config.yaml
num_attention_heads: 10
intermediate_size: 1728
vocab_size: 17878
norm: "rmsnorm"
rope_theta: 10000.0
bias: "none"
tie_word_embeddings: false
init: "uniform"
init_std_up: 0.0208
beta1: 0.9
final_lr_fraction: 0.0
doc_mask: false
train_tokens: 887100000
MLP neurons of a small language model. Each row is named by its layer, matrix (gate and up: input weights; down: output weights) and neuron, and shows model dimensions 384-639. Each number is 500 + 25 x the weight over its row's rms, rounded and kept within 0 to 999. Numbers have three digits each. A neuron's up and down rows have the sign that makes its largest values positive.
Before each neuron's rows, "fires after" lists the tokens most often just before its 100 highest values on Wikipedia text that the model never trained on.

fires after: ",", " New", " South", " United", " Southern"
L3.gate1273:528502504483493512524480478535514516525485494475483473527470503463462517485530524499508508486521516453517496486541508503489458498535497539457492502490518514492512478463479492520505478524526487487512529480521539510520437515524528506481491518495470530488510543532529462533468512464491506504527541486535521493466526497511553504482481488496497490525499520508474476462497547520495491511486448567483500465523476465507471514517525461504505469487494500499480493499496473532520514507540455539492435513548520514495488496493463536526502447482530477507498498502540481511479497500504518522495501470506475458501449510526507514488497512485471470508511511498510467498506468491449475534517500525481491478496490496524533485458463488456475523484503484498553546466546503490498496500530470
L3.up1273:458501510487545514512545538495480522499509489501495525494527486510498470469515534495543512474546519498460517488505470491508489481515477519502471521530501487498507519483520553518483555499481533514488515457467516489460494482552494473520500536465528504506463548475515478500489447513512502466484500465475477527480508509524523478521491554505448496492496484475548525545488535525505476563515486513502458475495498517432522537522491502521499519436483503514491554494492494501499481489525519510500452507498431540558517558473435536535511498487468477462543506510480489492510521563502512495488489512501472512548536468545549481524473490494495513486521512486499456460514513512493480498508546480504507512499494493468452443441474488497497498538487484452494510479489477448500507472502480
L3.down1273:532516504502496540427480487537527473527484491528532505548484480445482504498486489489492565513494505506480509449484502524451471494499494499461526510496508501530492498542484518533554498525498511523491474505492545457495451479497478555508452518495509546481510508499517505511492547555504476484512531539523520487482520488486522541474496464520503506576509529515494445481501487490546477513469498422534505497480496510491497508486506484467468450501505481483548484466506478514504510468518475512513488453507542510507468520504526519497508468525511491546499474496487476493480502473506491546482533486536487451535490511480452488437496508482481506468492486486487504496489447511489500486523502488464492490509510506504515489454485510467447475445509517487509467514539521492471495516515475

fires after: " ", ",", " (", "==="
L6.gate1029:493496506560541501505546489522466492529486537503511488479556564489443501506521460509535483461518522430492459493524528516474518479508483526490511483492512526504497522489508518497460510510475485436507509533516526486496488501498516458491477494511493458518519494495516484450518483482510505524536503499503518485499457521457470519524486514486487447494478472517546471459526536507511517509478547520524476519516484513530467562497534530470474518497453480506492496464525514477528497495458493548487512490531488487519471450543530528442576528485492490526554482505482526508520468488503494544494533503470506514529509480510514532473468466530517528489489477494515504524482482482486532486506472472539501495558518510520481485516480484533455511483464494490528490519473499504502507521528482
L6.up1029:540467509532505514474499462513488493535483500560541549499504479483533469502507522497513478503477464505510463486512515478521538502508491478511502518500490500491532528490495442503493515475514565456486491486508500520478504512513513503498505491526522554512521551470502491481531491503474521530490526463527545504496548470516472528505517528500506483504494458477494505528480502538505516507504479509506501485487513493525476507457455502456538494525492505504461487499544465527516486569494530535462513506547532467544470493491513442517479552492461492479519499501513467508507436467480529530534481509548459459478491466509487506500484513487477507481456519501461468541484488529511495541484469468526503512518506470545514491495506492468480501480451486491503467495489482510515569483506510
L6.down1029:471461536505490488508499548517487498547504494488538460482559509509501463508493529526510523440447535473484490508507529500566480498509480504469462493448538453532499510522523490502536531525486475490511493492508485454508508537516503473495514510546504484516500503463535498499481469467555499503497487494470509532522464459517508472493539490478454496487493464513508483488462519480515495499524546500502518498509492487509473529529482529463492509541539529491488475498491513528479553472514469492526488474505481509529485492493477522504499505482535520528505503465449541512481559480524427526508531518470525510539487528479484517498514494501493467553520497446509524526467445471508491513533490512521503526529485485520519513469497486519461504523512527544449465492533489502488484536531493

fires after: " to", " by", " and", " that", " also"
L3.gate896:484457537502483527542498502509499522502493528460476489476504511462511542517491506493467483559505530517541433503504512466526500478519479479550476524506538508526496531489463515512481500494505539527501499514524489501505518502499492510497518501514482508527481505476521467527486533551493503474547517505506523495504500497535509489500546498490514509454499510513485511512478517527513495472499540474506526532476525515482482516483481500447462502468500519517549482481496502493512437498529501499542523477500544494518470473536483487508556465507496523508519511463530473528520524514508528536518538555508505485483515507528491561526499487499496506523505499488467528503431434518463526536498458519454509498472525508555495520502499468555488519533485504512490523467501474505528518502482482
L3.up896:528506525543504549490460489511483498547510503475439549451525520504502535506464492504478533506522533525475527468488501487511473513511504501539494503531482454509483542511490465486526497515503491521542481535509493510536518543470522509490489530477494535502484483509516514524496508474495513448512489523517529531535504492485565483491495498504491477473500546490505445528531455468469476474485511500539505459527478509547456487487465523506508453496483471520504473526480526497529478487527524498492552519540505515509573472528499545520494522542515494497530531502511503497485465487519456469533514485526477497518488479467490526489470518493520471520500523506524470520531488512464490468532543469541474462528489529503514502510458492532496494501529485489487500501546535506494510478479493
L3.down896:530555478507516499514488501472481487502538516445482528500481494477530520528484491496511519506482454488489481491511511515499454493484517534518514430533514491472475522470517502462548472540532495487510511483491506479471467505481465488498520510535483488477523473487465506512504491500507487486491522512529480499498567517477471514495522514508466473515512535527488496457539568538499478492456513501488494480494504442487463486476484480499472503554509478470475508501491498489547477475509508502509501549538489489478492552493516457498492505537541521515530502477491478475440496474507476494476494435530457498525515541501506519492479538496468517503513468522472503489531520470511472502478544484525535500497515528498506482488523510513462498500490534518459522483478524497497489515515545

fires after: " $", ".", "$", ",", " £", "1"
L3.gate366:539507534545502469489491488503481482484517497482573478482505513488480491476529498498465481468512534473499491495463470501517494454529499513500530494499467486473481474524505473503495525466484519511513500448501549444513493479459531521548513500502494463515474491496483546522461490493478460560461496547517479495472543489483494493527540476512427481508491542506479442517488526504512545511495499503543518488520530476458465478473527515489492510536506487548537476513498476477530511494501490518477488537536497456481509481527526514503497517497513528508538501468483511529503454501536516502501505447482492502501496508504522547503489502511549467512519494528504538484493534510487535533455480534511505538507505471477535520504541448498484467500491468488491533470503510520419493491536505
L3.up366:517499533496486478518459513528524456472432495527499459511471483494450504493515500519508476490475536452472567478476514502532448495513486498499491495492511518536524481514486515484475514482496532479496476495500482525495525451518493528512473486497456507501490498415486487496494551491491474491533524484455516561523522513475498559506487492509468448526494490530544527499507501482511500481452500519523490485485493463501501499457490525503485492513503505507496453516450434500529477496514487520485491481489520558508486521500512500487501534513481519555463470481496473497507513500455540489501515485517510498513497476459512500533506486516487511507545495506495483495489535474506494498475503506502452492491479496501479507464548518528539535521512478503504484478530507508484485455538490
L3.down366:494500456460486463515475523580490481455490411511550486456516495497464496546518492528511514556541520481478496497510497496502486509490514506519484505525479463499514472490491524536489478533490470463471544486493451525537530509498479503486485502513514492497451450526492491493508492473483529519502495472504485485491535503498514523468539467464522460523473490524515532508470492502544545485456510504503480491489482456530491530506482518488563552507481500491507476544521481539483499476489496497548547497509543515482491475518465520474505474530462522487510454531483525466507530539482470476491486483497512471513524507504527497517543483498468480505492459511503451489544535526470513523498479493494510528500495520522487478473510540515538481484523489496499468535459486535459515528501480

fires after: " ", ","
L6.gate80:519503502505492520561482505523455529465520535548519463457575553508508544525518492445523500494498506487492522496567470537466483492507492542495507505474525479498511529485493504505481465461492481511492528511460514518507490532496502542501510504489491501524495504492505516483482481501504517557511502463501524503492519474493512490496515510508524488478506524496487502514507480501520485525510492517492466543506478503507497516510498478474477472505498523524516461514542529482527492481521499522510550469473517491482535478509483508451517517468527528527493504514488526487510481543507542547506481492492473493532505454428519505520489576493485515474483524527501516478485500527525472489490503448520551466492515521513488522479495539564491528515487488504554518481523524480489505533492564
L6.up80:489515477516525493517477537458517521515498475485552551554533476493505482463479498495496508490520540488495517521514468467470503552530494506544505510471465526507479554503483518487465456489510484481484518488464456468518513452495500508488493514512554505504472488501517535512476506496514454514478493452504479520507489494468519499529558488480442524493491531478479482483504516489503464529533518487496517473460526454509479528530514532508492489479501526490510486473530456480544484540489498512488503518492537559512506471513495476496487521505528566522514479501522534530525512508515509460511489450517524520513503516498534526527509484463497483452452493550492507480502451508533492510486511525501525493469504496478501490482502516538486453478506523514496533498476497465487550497479453
L6.down80:495499481522475497454566495539500459493503524538496490501461497507534502487501485508500522505501483492522552486485473499556543439473504468474481529541509515552455476486486476532500455481522498467472540521506504476488525487481468461449510498517457478477524470511476470507486534487474496530461454480483493505573489495524510487453492511515539477502499530499481537486507479503492508461460511557510511518515525541518497535473466529480481550469476484492490534480509495519449515508481493508493547466512503447502484452530495493497483477515485491488512514534506496530512498497527537494504532503451525539483487549493513526492533455416490520473484543449483472534490533525502531476545492537468484503477477474526511465543547482496520487534519502505520466522487520497482516501502477

fires after: " |", "-", ":", "=", ","
L3.gate1646:448491515499490488500494493464478476491482524514515504513521496482490529476540459516436513501512483522486495466469525487482504479510489487504504491469491501495479511498456479512490466486483495490536554478515513492489489531443502463540508488471503525553519506496474509460474498465508506462487499511556520495524525519517554536494533457493500545527509498489491511455493515534496475466529501490525493496484459491529519516513487469517537485455507477523509538533499516532530497501515514530476508497485519482502497566525509482495525453540501483525524530486530500489469507474531513537518534494514486470512516484510507512497507485500552510529522508497530494503484478508493516506521518509515467506434480505517508477531470486456493539481557515479530450512555509464470522468501496
L3.up1646:531479522511493488501534507488494478468467539496494515511528451502467538490492510511489534453514543491488526496544547534480496490531483546464519476511528488443470485486516531505528508539494488494488490505484474529515445521505471468523480484485491487466454471502480525505548482445513492479489483491509489520494463525448499471508513461485529480526458506487516495461510513480550485508481486520514508520526514485522573535532490510526543485528506460501525502496489463442482484494463516526498469488525521478505526527536476492489515529520520526478505485486484513500504509488543499474521467441517494467466509497472481512527507488547506490532517514483501497485492475474455521480492530481469538463488469530518494499497494480482500504536528497501501512495520491481465488503502495
L3.down1646:504479530461494547506516529511510512537499489470503494476479452516474518472524476501485495508554520488493489468499501501525520513476485494521481523473498526512547498496513489519508517470500515527544498523504512490501547466457501474511501496491495516547510505508496485480499510526494516513506533557520497467489521509493517457472488503482486494502549471516501537525488527506484489469528503483517495465492488482453476512490435470486523483499472546469547502485532489543503468468495521507531469490505452516475491554530514507493512484452463508512471509466495543490488548484465505494521509526529491484499520480530496512500509528496567513511514483481550517468478511497481489508516488506482452493495518499524504491514543541502495537493507532547526529505468492465492511491520504

fires after: " ", " (", " Plat", "and", " An", "n"
L6.gate259:493539482465500508558507473499451491484507523439475465493504509479477510512512462494535493503481537516496524485494489519489469531497554542534515522484492512481485530532513470520508490469525483491497519479453499433490498474507492513496431464562512503482493498566517434511524488552470534456443511479472531529513500491485455481465530494496542484512471509490483509464508496475501510508499568508482496506492513411469497465520518494488494480559489515541537477460473470496530497513495538468477484475533499545490472487481541497486465508500456480507473513511511490525483520496531482497540496560522483503467493474473540501535503489483518485514487481502506498497509495551485524456493454486495503502508503489508489502477454512546504486487530488471481514523507493490524522516500513
L6.up259:527513506521491477555482493492464487475499489462512479489460511537517522511512519461560465506497517506479503506489475509511497525495503463537473459528516517495521541508479498470485501474508491526445509521499522464463518538516523526547500475550508520496517497541498479545506480511510466454531487530484562483506455494512558472511529523515565481448481519506495491504508537505501503480530484497488513507493519466501505477500498511481518518445488507493517502469490523478496481470500488474455525462529540511479469447492471562479508528487544510508512457481522509524527505506497496478506535552515485511507531511431470485505475524475499480519498518508521464500465517491515471570484481489501481510503555514526504539511527500513524469526487516490536479504481541534483514486475454
L6.down259:478478490533480496492543510488493434530506500457485500513502465537486439440508481494508519495474471443519539537496482491528509468504470480503480530503523516484505468544521479461491501451467482503433491480524496478453490532552485551508523488476464507508514468448498517500523524538507490460520469483511520506474491449460515518516543455520450485506488518505473519506512472503505484500482541494521432440499476496511498519463495511547475480480478539493506495543511518496501498482475507499513529474527486466532500448470457533465475498503488483534515464489507505486533507490468498486480498493542517502488532487523453498502523530544552540494536519473518519464489496500500525487446517492490496509505534492514528507512531498511458533490511509531536495465528495537519515515502510

fires after: " to", "'t", " can", " and"
L3.gate1613:476514533501493507474503480529507500503546500482485496484502520496522496494443550512507539521496491492462513518455444476535519501486501493532514505516540499489523522460504465485527526519485540517480497500559494509580506509516513503491547496513473444462523492470525494474539536463510513473488475506505527472538508511514478460524489477480493512543476492485513476457509503518515505503480522536532493521497509453476484523508465440511494479507499500501538495529535517522485457475509551525522506518495535534490501439481492511499495547502477500473519514507538498440486469480484531529520483478484517520516458508517527498503559482506502518529467483476483547494488520515522487513521464489463501483519525515480493450525517522496556542539500481525492504490503540487492461471516527
L3.up1613:486485466509532509490472524527515444520525532500503549513497561526468529519489520499477488556509530538470527511440509491529480468576506504517477513545490491520509520529502521485507506511538528557448475469532521504571548511484523454482497482499484502502508491513504544458546505490509495505490493500531503548546512481520505494451524497484510483493514487521456483497492504497472492499434464516534476477493497485504484496491479469490500483506488506485544523489488531522509494465512498534487479487510518503466521475468458481489521532494519543441514530528509499508485514459520463491506509472533513488517484578537483477544539481520429514521482515506476548483478489481530500525503476501492535495465570560474488492540499518470508465502496469535521488519498558518496486523517514
L3.down1613:451497542467494505495488497476505484515550494503468499527526478467458496513509543551498511562525518491545458530465580488467475508546494478538491485514520501477521477532496464440469528565529503538480523506525523479511496535468479478489518502493502485504510527470555530508515523512473513500502492528497522496508501494504512524494511513570521488501500493529491519449510469528471520523515526526510522500558475466516525542464508504511449508500521476479510492452469510519472496533523476495477485521510571501528486478493500485497519507507458493464513538495527543470481510486516491484506524509493486508537525523556481465517528463557459486503484492490471567501485476496545481504517511510494504484466523505476472519469504478481528516492464479551487511508499525528525468449481534

fires after: " |", " /", ";", " Edwards", " Center", "CH"
L6.gate1506:472502458496516515494497547503488546486515505506499488505477509509523461487458547519495502524515475523506513525506474476500489479499515505512546509500501494468475489507456480456470545505480495522526510519489485531501493523496516510494517507530486531466517527541542492504467488496525510562473535547523499543502482500531487457534464511525489498490471505561542498481495531499469517492521545492507511483466483517498557475508521524491510474496482533478481532489523464500494493453516484526506494525496522503473451478478507559521519538482462505522481501485513486473481509496486523531515532529431456517464532524527525506526499484510493470506473470512497512491494513527481507483478479549486497464502520500532547512511471489483496501505521465508519526510458460527466514479485505
L6.up1506:533505528446552509452491538490502487506499488513524499517464468445480530469497524456468535472494472488466510501479494552523510515488465515486514502498517505478529500488474466488525481527506509464449494509514514475474491545482490504462481500456499530484489502474516471459502504534531530518527501481497478514490514479534485507535483503518512445494523548535509523492519549505499522493474550476511555509533473506522515515501447468496457566492496495529538535498497549513503508511518504470474469444461506494509496519526533512481486567518568508501481534513484508523512484557488512522480514510446466500485485482542516505517531468486456504460497508551518493507502452531484502534520484495507495487487500484493537466472528507472511478526480467530512528516487494552518488455475466
L6.down1506:521489523544464488536471506470502479503497501518477512499563508461484527525476480477498492511553486525503517495466508499520453506457552490496467557479507484563535478485492465482501492512508510523481469499508520522523542527511473519493529499517491512527484481498495502465515490522509486506537491457536471493507506507520476513468468496516485496509536532490473499484433514535544419492475469558485505490522478527510490466499470490469500477466487495507456480438512493484527484516499504485515546500508508543540503492527453483534539463459501471496496487482480427492457482589517504501462462525539545483512523451480486482520509488482475542543520506493516504529503481496492451494544518467517523531444495502527493476496531504537521488532478502484510496480491520502479491460480473

fires after: " |", " M", ",", "|", " and"
L3.gate83:540487478497495491530489503525494505484527479516508520487513533502513539442458511488492497514474482480487465529499481494518489475490503507523468504505536499495507532428544495474450501496485513537523508495489481518486489542493493462474491480528520485525473504538532538531494531489470493499487492507462488523489473485525464539514519481517494453530500482500527518519456485499518474507502498458525459475516498521510518517449476509515526485462449464511545536497536493486478494497496518521476498511497457518520524512494562485525541511503466438485443498486482527512493497482483501527512530506519489510497497526501538537459532511448508515539528507501497510514500501461496426470479500480475497531484494512557489488488445519535511522456494474528466447507494519486573524465476505
L3.up83:512527484525501482525461482495507484465512504510482503517503539505499546476530501528507474503451473482480529496432527490456498484509462510494519526454473471527526503467459555518453494498487483451471515456466519483478486471535517489491479479494495445518497517469538472502472478483459484483514489536541542544498485503539512522467506429449521485478558579486485517501441528513494496464481507452486523461531507477498510517547495470503496527522447451448504497512502515518487512478508500555539502489486523548447487491493490463482505513502524499507469512500498498473512527508513493486503506490474505483481485510514469488495486493525522478504479484511494550462504447500549515482505500497466481495535505501507517484518469512511459488501529480540535516523464522517475484484461514
L3.down83:502546506508542475518491442508467494532484500553501558530490519491517449455485494473459520465540501501460500467507494487503502515461515519498504472544477464559514530525469484482490561501479496497545455504484548467536523508473474492499481506490531511446470484509510458455517501501544487481480507538526498494521499511513477495523487544498512538468467482502507517513496554484485543493523530511486482455483530532499477494442502558546492483487511470507570487507497471513489503453484485504482506482480456517515553473457522472478532504526536469469494486479466538511508540474513484530515494530501538524500545481494480503499507483464541506503516469497495496500504534502460481472481473492493518486482516503494493480448494473506510503502527509476459477445527513486549534517497465

fires after: " the", ",", " (", " |"
L3.gate769:524512480442451471542477526513459447549494475512493517503522479478518500539502491546459518512538506480471471485462548481480505504494478526490490500490519480488522548498504507483517456513514458470536502519481509480473503459493513478525517518494544505493526472503482504510480514474519492455485494485487497472496531493488485533470478453478481512473540503486513536495474508459491521473472472486478471514456506466501488580467476488474547510536499505529548471533515511547529480529562490473502469507468499507492549469533508455509547486516514485489500470485465459497499508458482502471481490499508518482454486513509514510500514496523490543545496498517497480494518500504489510514530536512504505451518462484530489480503503504463572491494542486510492483490527530508548517473487440
L3.up769:494497495508550486489467519505525495496512537516473498485516491468512482495500492510546472471482481517496464475519465457479522500450526506531571504536500467505484460500511492510510491489498518512480526506485486515491470454474488557491479534473496462500457464514516548476522500513506478465540533504508523498480520520509526432469464503550517510517513487496511499540505513530480479549491486538558511487504457442497481512514473500488463488472551489512486497497477495455532469518431516453531504497531512516537460478531477488464493513504492521500500508469475513498507481475519504501525511548507525553487516502512549547496501515517566490504492478504511463488487500471490474441467516485462508439518464479510470513500491520499486488468493541511515500464505519483475464498514520
L3.down769:494493502471495458477502458490499485506477487554529518492489460494542481491494485495521483475480454474468496510499451505525523410481472522465479488515474525526526478460476504486505441528486504508525491507496495468512489517535540498506453489518506500470542494498514537493549491545479507474479530480518518507501472520553470505506483483509513474518509490524523505510558471500493476507546450486525485553469467541522513487536509465504469540491480487523489457502491517461509504497524453478484509525492551513518478501456539492524544469507471488502516529466485477489479473520456489464460537527471497496476539527544515478485480536456492520515535524535485507511521491474490552537514530500498519516534480492500507521505476523506490474512512461516502470516491510528522494488501458

fires after: ",", "°", " New", " Southern", " South", " Northern"
L6.gate535:523528533498555560543499527492470520551502500470527506491487504549520519472502498561539456500506505462501534463523501500502484520543511515478532506491497547507499495513511505512451507513513513520478520471547482522456503469493487515479523514504489525512508527469489444483489495468465481509494463461480501490514500493500510506468490487485501499533516498488485488485509508488484542471522523520532513449503547471515502506504484455475527532513553578539457501513474482502517479477523477512531513512462536521432478518540515524526441460534551507489479489493505502504456498477534502479460536525534517459495477509499522504532478507484522539512508494519518535513507517495481472515492551528450482506478431505495489505502492508521451528526480492508504446478483500519506495519517490
L6.up535:474502520443437493493491499545512483474448533510521471510500536504452472521485541465477524513515516538500499511581544549512493519475537528500518527522475521487473467471491524496502501478542521508486485461513523488490515515532500487499481481500507539484534489503513506530513543506480556477453485493430537495503438484484518513474463483478523472487532531519486500490469496507507514533509508475465471484458477504463523543507497512508505500437489511578486530474490518491510511475535488510495514496511482492507478449519483510493504475505524443485488499549463509478524529542466508484580469450490485480497499504463460501478478489482460501467521536521501511455547516489535507454499540536506501521511495549497512474487488497506490480469491507485522493502486505495505460497516528
L6.down535:498487488505494518553533524506504539519505460496510514518498520532507532525500419542532503512491488489493492443490540506480528506497498494522528520487491570494500487497510486518493473540489508490511470467514531535513486522540457487485492488531502540451521504468478462499536505538453441526495491512480516489463499474461511535518483489514493491478538515466474467495526479527545506471552524483543494495496496512535481508551471486488544536477507486489531496472516559491489489472505513510534535504517528515461505479493522525493475455481463491510536458462451514491481505496470519473508503496523518519513504516496475528497469510497520484495526548505484531512505530507509514471502495497485509411523510504507463494480525467515537491491487533511540500490512513487480515455557535

fires after: " |", "-", "==", "\n\n", " Candidate"
L3.gate1396:520488477514454518502494546476517460486467482490502510478514518554491528472498506477495478486528507497482512453472497465469537505543516507539503489477459520506495476518457487522491494459522525526502533484506525503520519503503518524469487504512514485507485539524463498497483509513528491500505491534509492476492466455496468501494485503482476494477468479439535478476484484520511486498505441507481498487526527467506509532509494539521441505491560426509515486528520504472524497491489503484450504533495533523485502476491505532550485535566534499514479496543523520520516521484524532466475517463512505512482513473494473481519483457482512498493513542500527502481501469510466499495497527500503496505496502498465509490547523491504439488495490490512472513486495484513482501512446487
L3.up1396:558488543531489513513464528471483539562539494512485471496511514520512508514484485473520523528503451480459501481477503480446513509473494560491439522482462511529506504502472535500513496472478515506471493507482492525470470511531503520514526529504485513529508482534510510524534457527506489496417530481538516508498483498481494490498500543458499491523516484546490493532536464477497505535487483519481507485451519485516505505458517463508465518510485480488481524486534448502479527511502484534511542476504525503530469488460479514510498509529544523483521520528498506503460502456493501533509501523517506502513518491508526537525494489514471508541516511517461491479515447490523512502476505528493478468485508543496495500500492525467490525501498519514522493497464520491511461488463490
L3.down1396:502485477501516518472547491489486508510491473563487522518484516479510522485511527467491508492485461505523473441472492517522515500480476509485506520514532502480512484482522524507482523542526516477533501543535502542540495480517507553518500530560469482535516466500496506520520508518500528494463492504499434497520486476496499475519481511480521487488460504498453494521500504489478502527461547478477512457493540491504470529425501471538502500522462483498495462501492505515480504476525483497520536486471509533507488502471455501475466506472452499535474542492532526503470474465481499543513517528473490567516498486483506545501468484481484516509518495508512478470537493477505480461525478497485453523455494557469548493508519545467492521538474524490534500505474514524552496503483501

fires after: "-", ":", " by", " |", ";"
L3.gate688:533483496551497518480515516490520545506462504531490473498469508499511502505467477483499497478499509495485546527498488510464494516521522506529517499497508513483534506509491492543495538460503522510470507516462436524467526503484490469493510527452476537516470505478510517515469452527469470524541549539518455490510507489486512529485512506516489520420500448471539519510513478509547554525525539502526504498527517553501545492540476513519447493496507498529500542480526497480508472484523502527479472541465470491512540474510529519533496504542512492487485484524504480503479483518522477489442516482454484532536490503504532516493488508510477513496534475505552552541474478510444486514484500518471461503541496503461526501499500509518477514504494490499511493547475542496526466506488476
L3.up688:503467541523488460482503532534528499480453465472515498504482503508499479501496428536454515504508451525527470477498518486463501507495492503481477532494515488505478509524526464479476498545513492520497521555515474478468513493500449485558500517531535433495492489517517519475535528524490482507478504485518481495491487503511521467495479542504489489483467529498466502447499497531515531510517477520436520477534484507511489509518500483472494503510544503499512531510506563493479506493474515543549452522490501542514507468495476525491485535537510481485540522507447502500504507516531463527483523460500514530514506507525486477460461473488495498482500482499477466494481491512539474498460502451494504490508477502456512539532516460481539520525507521501515488474489513496519490480505508
L3.down688:475519515476504545501468521535499510520480508462566492506475548486511486522513479473467479496546486538472502490519509536468476531508499515509528524542461518486502438482463496488482512474486520542476503540499455513500492483499487480490474540496523495536459494488482496501487507554510506548475519556464489500559482512512454528520526534508528509515501488453497497509483501491500469511511482502436492497464477523470521500477526513482459531497484476498501531450490481508528510470494547479516483478476516552505525474523442518517511536516507459494521514451493511520499497509509537528518484535509514514483495510519515534503503499503503518524516488465491459470514514463437483528507495476493494497494550550514452523515510490499529483498505495518452492471520506525489452482512485

fires after: " |", ";", " Upload", "|", ","
L3.gate1110:481499496512500490462506505511529518511537484505481464505493498516541512517449434574530467500479548564498494494525527508460525501477474513515498501534532489521490508511497491529522526493538512522509498477509517518487475534475521558507510556458487478499520501514517476488513533522487527477501496532474508476525529514557479525538485502506522488484522537480488461488504481493490480536502488502505511480518490470496462540456535483518481526466481499502493576463502498500522506508495492530507471501566500482491498496545476486477490469505470533472461477490518515505491522510523484475495537518489484543477482459502471505496486481510459494531490480469529494499523447488449497548480465501477515488472519467488493462500468473500476477517476497459527513499535467523501513491510517
L3.up1110:492494553440480483514519407497517482500517479486495543458503521498512489497513495539495464504494498502455487490484474504508471511509477472503495478562488467520511486492471554521474559497511542479515524505511520541512538479505490538520553509502496480489491520544493518503512541501503500449465496513519503494516512499463542506476473502497544497478520534528501490508477502511515498521514534480491483512486465494476497514503525506522490500546494458490496525471468469534491477448534516539500510474527492455479484493477488477504502512443501487512479496507485527523472470520484501498535522514500544479491497488536495486500457521505485512515500474513487500448518508442497535505474472496504513499473516521521502463502494480510500501485457484482473469525537520519528502503539516
L3.down1110:521503492491496481507488462495472472501486497480453471469500527467488551479523457452456500541526489453473506493474531509515532505473520492530494463527485521488530508498511531534492539499481514450477474459494491492517524503494531536491499410499529495494473516479518542513529516468517456468492528488481519507479503537495493499527501518472468488524482485515506484511486552503520521479513503489452503503489456498467524532516476541517541508498519493515499510512483462505513528501494496565519502498467499498525493517491469487462540510473493508501469530517509515511470504519522520463505508546475466497498495491520480503498537481478505480482470526562570478470486508519501516528496507526487515561511504542516518521467491538493505485510463521528498491517485484498479554486543495

fires after: " the", " and", "==", " a", ","
L3.gate643:474502548508482517513530493489520502543468499534497509494504514522494461476532515472538494516501501477498469508489546529487488528523490456518574484503500502491470485469504507501505506516529505498496514544422493478502487519483462505486485522479500525519506491536498476503498534552476515483527483484500457493490503484491491505522485529487446540489519473480549489490515449472503526522475537495536528494500535461480513446507496553540492540477535493455486510466543492505459496471524521485544544482522502512514540502525482492457477456493504470490490520470482494454464486473508527536470494514521460572457497497474535505486520472438468447457517501456492508489518506456490522530515532485498529512524505478494476519488534548498522463510491493534472494482469515537505545499487516
L3.up643:525512511522533507520508504496506525468490505467460483528471474525507507499474511517538485520488521502540483457460489503520506530464525500492511439476487531507475488492480498479507485534533494482473498487483493562551500534487485495509522509518528496482466463504499507508487472536488502510523504535461502471470462470536518502540467534489515473485490506461551516489468484486529502557507517473436461499518477503489498498485466547479506501459552478510520483483512488492505541511466478468515573513486536492544492523532513510499487554496487490545495502499484474522503480513471467475545476490482450516516481460508491552501480525501523474459534526515503481476488501467559533513516527488512493462494480515541494515477493499496482497495513466494458529482493502462476471527549499
L3.down643:483506532491519490521505522525506509501525506500460484495481495535497538494458515494496454531489516451481477531458496442517516476516543512477540510497492558484490464489511497467515536497538510514479535497477532545504485485535447469506515483498493528467519537506462517510519526524511457503496474527527523495491491467504521529490554484496486483543560498533506498462512440492477489515545470488476526523492491508509498503536530492475494535539499480487480483482482553500486532459478507495524473483498523490526520493481500520467477512522524495552509484483491504518515493471488542519512483488509490453519522472541491482541507456517506506510484497486488469481483489506541548483506503471539512520515511542508512552472507500493485583520489468528501530477516500520514475486481527

fires after: " \"", " (", " |", ","
L3.gate47:478517515476521513509498515511510508534485500491519518558512531518494482510508518521462487560496456494509476491476485455536503480524513496479482479521485498545484476464487506491507511504473511477543509468466494462465484490478482466489497506493475538526470494472437520527500484478506495417465505506491480533511493473510478491526476501510519487484522470495498467546524500495506476500470505533484495569520480511519475536520488546539548467498481529542502488520483502508523500487473469520537483495492514511509516522470461491502483489483461514603509503473492484493450444481524469477524440478531463476492531519462535459520483543449519539525548512510498479482487463473560486523523502523536499546494523449464507536476514467498484524524515516466481495471498475489536515473500494
L3.up47:509527511480523496502513500456506505524576510486473529498545501520464524508489455504509465509524481498533534516504489530498467498516511500497509447472509507488506476486512494518531506499510522428538516505517491473520500471452515513490471495526513487531472524497545464471565500493479502495538518490462501531499535546548491469505502447480499513520491496470494528472510464512546508492540536529521547503505495492519466476506495525483508496514476507481490506504499494469513531517508490488550494499505508526494496454473523477487495505518462513485505494480499466494505504518525485510492496499501501522489517481469484532522510536493512468524485521509479473527489498514473452468494519470422489505502498497511488517521505485524496508448510558486445469511431463481493480505490473
L3.down47:500505515494488444452505502542501444452535475460482494484473537457491538537530478491521491478460512518501458486496493497464510491494509545484500493511484538476520528584538519492489477504525495526509490516521492478469520543514509548507517446472470523477504478520476483540516485484534540502490505547493529446527491508489516513465544492497502481480515516524524507516502485528465537486500458491487516511499501502507524470484479522491486526490470476511481488477522504491503480546467512490485502523454503506548506557449507458513468513540516472530498495493527496484491541526492494484520533511543541554480494497502528490481503492492519501503552497482516506502483481547471514531497514472472508509485505517514493509503489538497497503540467458526517482528508493530469505507518490